Weights of a small GPT-style language model, trained from scratch on English Wikipedia.
Size: 16 layers, vocabulary 8192, 21M parameters.
MLP neurons of a small language model. Each row is named by its layer, matrix (up: input weights) and neuron, and shows model dimensions 32-127. Each number is 128 + 32 x the weight over its row's rms, rounded and kept within 0 to 255.
A block is one neuron, or neurons of one layer that tend to fire together. After each block is what it responds to, as a language model described it from the Wikipedia text at the highest values.

L8.up205 [126  55 115 114 114 151 138 101 124  80 138  89  89  42 151  77 121 168 139 109 120 131 139  91 166 167 149  82 215 120 100 123 144 155  95 119 133 172 121  89 144 172 187 149 155 153 117 130  78 116 159 113 126 125 172 121 131 124 100  65 109 114 116 123 211 151 112 161 131 205 166 168 120 106 133 122 114 176 104 153 164 100 107 171 121  91  77  99 204 127 145 135  95  99 145 128]
L8.up259 [119  87 113 139 168  87  92 187  75 130  89  86 113  94 151  85 158 107 130 121 159 188 132  81 155 174 103  86  78 116  61 138 131 104 121 136  91 187 177  65 159 201 110 156 200 150 113 194  74 108 108 100 155 135 151 137 143 118  93 100 137 148 119 125 135  98 122 134 123 128 228 160  81 130 125  75 165 161 137 132 107  84 129 160  86 145 107  89 103 110 141  91 137 148 185 132]
L8.up365 [ 89 144  60 119 169  80  91 146 144 107 122 122 114 123  96 174 119 172 124 100 167 188 147  84 107 125 101 118 212  91 160 144 117  96  80 139  97 157  94 147  68  84 110 108  98 170 101 204  82 144 143 128 151 115 110 135 161 107  93  69  93 105 166 154 109 111 157 112 123 139 131 137 162 140 225 117 169 135 104  97 163 141 100 147 143 152 185 123 165  83 115 132 107 152 177 125]
L8.up931 [ 80  81  97  81 179 123 120 187 105 121  83 132 123  71 157  89 125  87  94 106 116 150 144 144 131 226 133 111 153  85 183 128 157 118  98 150 117 210 146 145 118 162 134 144  93 159 105 159 107 110 112  97 110 166 177 128 113 145  76  86 102 108 114 147 120 149 105 104  78 163 183 147 124 159 176 132 183 192 110 159 140 126  83 102 147 144 132  91 102 107 143 151 102 103 154 136]
Main predicate verbs

L9.up339 [ 66 127 121 125 152 120 123 150 127 136 179 176 154 143 131  94 109 147  95 107 107 132 132  73 118 186 143 124  90 138 153 115 113 122 137 129 166 137 134  84 162 110 129 108 142 110  57 121  84  54 102  36 117 130 138 152  93  96  97 130  89 145 176 172 113  97 157 135 165  75 119 150 160 112 143  35 174 162 118  77 174  99 173 159 136 180 135 180 142 130  89  85 132 148 159 119]
Predictable word and phrase completions

L4.up80 [139  99 140  79 121 161 255 139  93 107 208 128 108 134 139 114 126 123 142 154 116  89 140 120 139 203 123 120 125 140 156 116 162 152 121 179 142 103 162 148 109 117 121 115 123 127 127 151  95 151 129 143 102 127 179 126 139  94  70  95 108 117 114 123  74 125 175 146 181 112 113  50 145 129 144 142 150 156 142 109 151 101  75 145 144 181 145 105 113 144 164 144  68 168 148 155]
L4.up682 [124  84 152  56 139 182  55 122 118  56 173 124 111  89 160 100  86  63 116 127 120 123 163  84 167 189 148  74 189 128 155 145 163 156  94 130 157 127 111 105  94 122 128 182 106 115 134 118  56 167 148 136 178  94  88 164 116 100  91 101 117 132 166 123 118 103 173  92 147 111 136 110 105 186 150 125 163 215 167  71 176  99 100 135 145 158  87 130 111 175 145 131  85 153 137 187]
L4.up848 [152  72 163  87  97 153 109 114  89 103 170 180  79 140 140 104 134 143 109 177 103  92 124 102 165 163 123 101 108 106 172 152 160 156 135 188 117 107 168 146 116 149 123 106 181 114 100  86 108 110 104 134  86 118 120 111 149 104 122  88 103  99 132 135  83 116 159 112 137  47 126  38 111 107 135 143 126 103 150  93 121  78 108 160 126 125 176  94 137 170 185 110 102 152 134 156]
L4.up981 [147  64 116  66 179 140 212 106 103 120 139  85 129 131 150 154 136 105 176 144 152  82 125 154 150 166 105  97 114 125 155  89 107 114  67  90 126 129  95 154 124 114 109  93  55  96 108 163 100 135 117 173 154 131 148 138 112  76 101  64 129 101 135 122 115 121 227 155 165 148 132  73 139 135 137 102 109 176 135 142 151  81 101 148 144 160 133 128 129 135 146 155   7  94 117 182]
Word-final suffix pieces

L9.up67 [138 150 129 137 155  80 154 157  72 139  98 115 125  80 128 131  92  99  88 132 125 159 141 108 147 109 145 153 195 119 157 183 137 132  80  76 125 126 124 152 112 145 148 180  78 128 175 128  88 161 134  64 146 153 132 131 142 102 106 112 158 229 122 151 182 115 147 111 120 142 137 179  94  81 165 162 120 101  47 111 118 122 101 110 161 130 108  71 119 138 117  97  72 119  60 182]
Clause-opening subordinators

L4.up108 [117 205 138 165 100  69 113 143 144 182 179 139 147 111 127 160 122 145 117 154  89 122 135 167  55 127 148 180 156 203 161 138 134 136 160 102 170 122 138 112 132 157 146 183 140 165  89 123  91  90 137 133 143 140 149 114 128 125 145 202 130 147 150 110 110 165  85 169 129 148 107 180 125  79 120 129 143 151 135 156 148  79 119 104 162 143 132 112  95  90 100  87 117 157 131 130]
L4.up255 [131 157 129 177  91 115 147 109 144   6 131 115 108 149 106 143 146 133 130 160  78  82 141 157 117 112 121 140 103 164 164 121 140  62 154  95 108 150 107 131 155  75 153 119 154 141 137 141 168 100 135 145  90 117 135  90 146 132 155 169 125 123 133 159 122 224 133 129 118 112  99 150  90  86  99 123 131 102 116 169  85 149 142 125 104 114 133 114 109 134 100  88 119 188 137  83]
L4.up356 [124 152 119 179 131 114 210 111 139 255 122 139 124 138 124 150 148 167 125 143 111 112 112 170  78  95 110 144 167 155 165  93 102 141 147  81 111 145 148 155 165 132 132 157 117 187 134 132  94  85 132 146 155 153 104  85 132 150 150 140 128 129 151 137 136 205 111 193 127 129 137 175 128 102 113 115 118 119 101 167 104 126 157 122 169 125 137 123 130 128 129 119 112 143 137 103]
L4.up388 [122 160 126 153 121 110  49 104 119 139 149 125  99 128  93 125 140 144 121 144  82 101 127 154 123  70  83 119 101 134 153 126 123  58 176  96  91 115 117 129 144 114 135 110 118 102 108 123 161  71 104 150  97 141 111  78 108 131 157 171 112 127 142 158 103 211 111 143 100  87 120 139  84  66  96 113 124  96  97 161  92 137 133 146 142  94 123 102 111 101  88  81 110 150 153  91]
Table pipes and mid-word pieces

L8.up192 [132 143 132  98 151 140 138  76 154  88 125 121 169 122 171 113 104 171 156 110 157 145 138 110  99 110 100  50 178 123 151 110 141 232 139 141  73 106 108 169  99 139  95 109 134 171 126 147 128 184 172 128 128 146 128 173 113 107  98 123  81  70 125 111 148  61 159  95 124 190 159 105 147 172 164  71 185 144 139 132 186 114  86 138 173  77 156 181 136 111 107 148  96 120 105 113]
L8.up288 [203 136 129  76  69 154 142 104 136 153 132 121 157 109 185 135 149 105  60 108 173 141 125 117 133 134  93 163 105 144  64 111 137 147 129 123 110 185  71 138 130 119 137 127 107  93 119 139  76 172 199 151 147 125 153 135 116 170 131 154 144 126 122 135 170  96  88 161 113 165 147 166 112 126 147 115 131 125 157 158 145 149  78 175 128 115 156 148 113 128 156 149  70 150  96  85]
L8.up433 [ 70 144  80 140 139 135 156 112 123 152 128 115 116 105 195 117 152  63 153 155 147 132 129  90 139 160  94 105 150  96 116 126 128 112  99 145  92 177 123 113 100 107 113 178 104 173 137 195 118 143 104  86 154  93 121 127  69 149 125 108 101 105  62 140 160 114  93 113 135 158 149 164 183 160 169 117 130 129 121 134 134 118  74 163 111 178 134 129 120 118 105 107  54 103  98  83]
L8.up505 [ 95 118 144 113 197 135  90 141 160 161 154  98 204 118 142 145 138 142 100 142 172 124 151  83 114  64 151 130 184 131 173 160 112 151 152 125  91 135 139 111  81  93  80 149  95 181 164 171 109 203 126 162 183  88 112 119 130  92  98 162 141 132 139 168 111 128 177 127  69 164 170 132 142 156 154  75  94 134 107 118 203 150  94 125 116 169 145  74 123 147 139  93 113 143 113 114]
Wikipedia structured-data labels

L8.up66 [104  70  96  98 134 129 117  81 141 110 126 126 123 122 171  86  96 104 113 139 153 176 156 127 148  99 129 152 185 105 156 202  97 168  60 113 160 169 112 103 109 192 113 167  64 121  91 113 106 132 122 118 103 107 132 134 162 137 123  98 140 165 152  43 121 127 188 101 134 184 132 139 193 152 149 136  99 184 162  73  80 116  61  78 153 127 186 145 167 122  95 122 125  70 109 108]
L8.up389 [172 177 112  86 189 175  99 139 150  88 136 137 113 123 164 153 143  81 104 149 121 103  74 158  95 113 154 114 110 161  90 134 137 168  89 113  90 108 126 135 124 122 159 166  64 133 153 155 112 109  53 176  93 142 146 162 135  77 132 138 214 172 143 115 136 173 179 127 136 150 131 178 177 142 127 174 137 187 105 167  98  81 148  78 127 114 122 116 118 132 171 157 103  43 139 125]
L8.up491 [132 117 110 119 121 128  92 197 126 110 151 123  49 115 144 142 142  99  53 168 104 159 115 157  66 159 102  96 126 136  96 169 128 118  65 137  70  94  44 146 127 205 144 140 114 129 126 172 158 148 137 134 145 107 152 118 150 192  93  73 165 107 180 139 132 150 151 151 105 120 167  95  99 119 120 169 187 193 121 149 124 116 121 153 176 130 105 117 216  39 156 137 110  52 150 116]
L8.up815 [105 146 105 105 212 158 103 122 115  76 155 118 160 147 173 135 141 172  70 113 151 194  53 124 133 124 190 159 158 173 115 186 113 202  79 150 167 150  55 148  89 138 138 131 132 162 148 117  74 122 124 132  92 113 184 108 116 112 103 117  88 163  85 127 146 111 147  77  87 162 160 147 135 106 172 141 109 216 113 111 131  93 137  79 155 143 177  95 124  92  93 169 125 124 113 149]
Adverbs and modifiers before predicates

L4.up479 [127 157 124 125 118  85 188 150 173 238  87 135  81  76 142 148 105  96 126 123 142 104 190 124 110 172 175 150 144 172 176 148 144 160 139 158 152 150 128  99 104 155  93 120 144 137 151 176  71 115 149 122 118  67 120 157 141 137 103 173  97 106  96 113  86 134  80  79 209 131  86 146 139 123 143 140 125 167 105 130 226 107 118  87 158 183 145 147  87 154 112 116 121 144 106 121]
L4.up634 [136 126 135  98 132 134 209  78 122 114  98 144  60 130 109 140 154 131 128 173 119  72 174 136 140 164 117 146  40 126 178  98 120 102 138 191 108 140 124 125 138 156  99  47 121 107 102 149  92  86 133 133  73  38 135 103 135 104 119 155  91  50 136 115  55 134 134 144 174  97  99  63  83  81 124 130 137 150 115 136 125 105  90 136 180 168 148 133 102 137 140  82  31 143 140 130]
L4.up761 [129 110 123 112 143 169 108  89  79 113 113  45 140 144 137 124 110 109  81 125 157 131  56 113 134 159  91 136 121 209 117 118  87 143 133 116  96 167 152 139 120 123 153 170 138 156 121 116 111 121  30  97 147 131 100 161 107 103 141 157 102 125 136  81 115 105 132  83  98 133 158 109 134  93 121 172 144 187 156 150 127  83 129 138  80  76 161 117 168 160 115 193 122  81 122 153]
L4.up762 [109  99 140 133  83 111 120 133 131 255  68 187 100 133 114 163 137 105 114 154 105  88 149  99 175 133  97 143 128 106 165 120 166 113 124 108  65 156  73 130 125 108 102  40 138  78 108 147 154 136 129 115  34  98 116 127 149 117 134 120  95  99 100 130  94 159 120 107 153  82 161  71  98  87 120 133 121 109  98 166  73 134 140 134 151 146 171 155 150 119 151 109  96  92  78 131]
Article-opening line break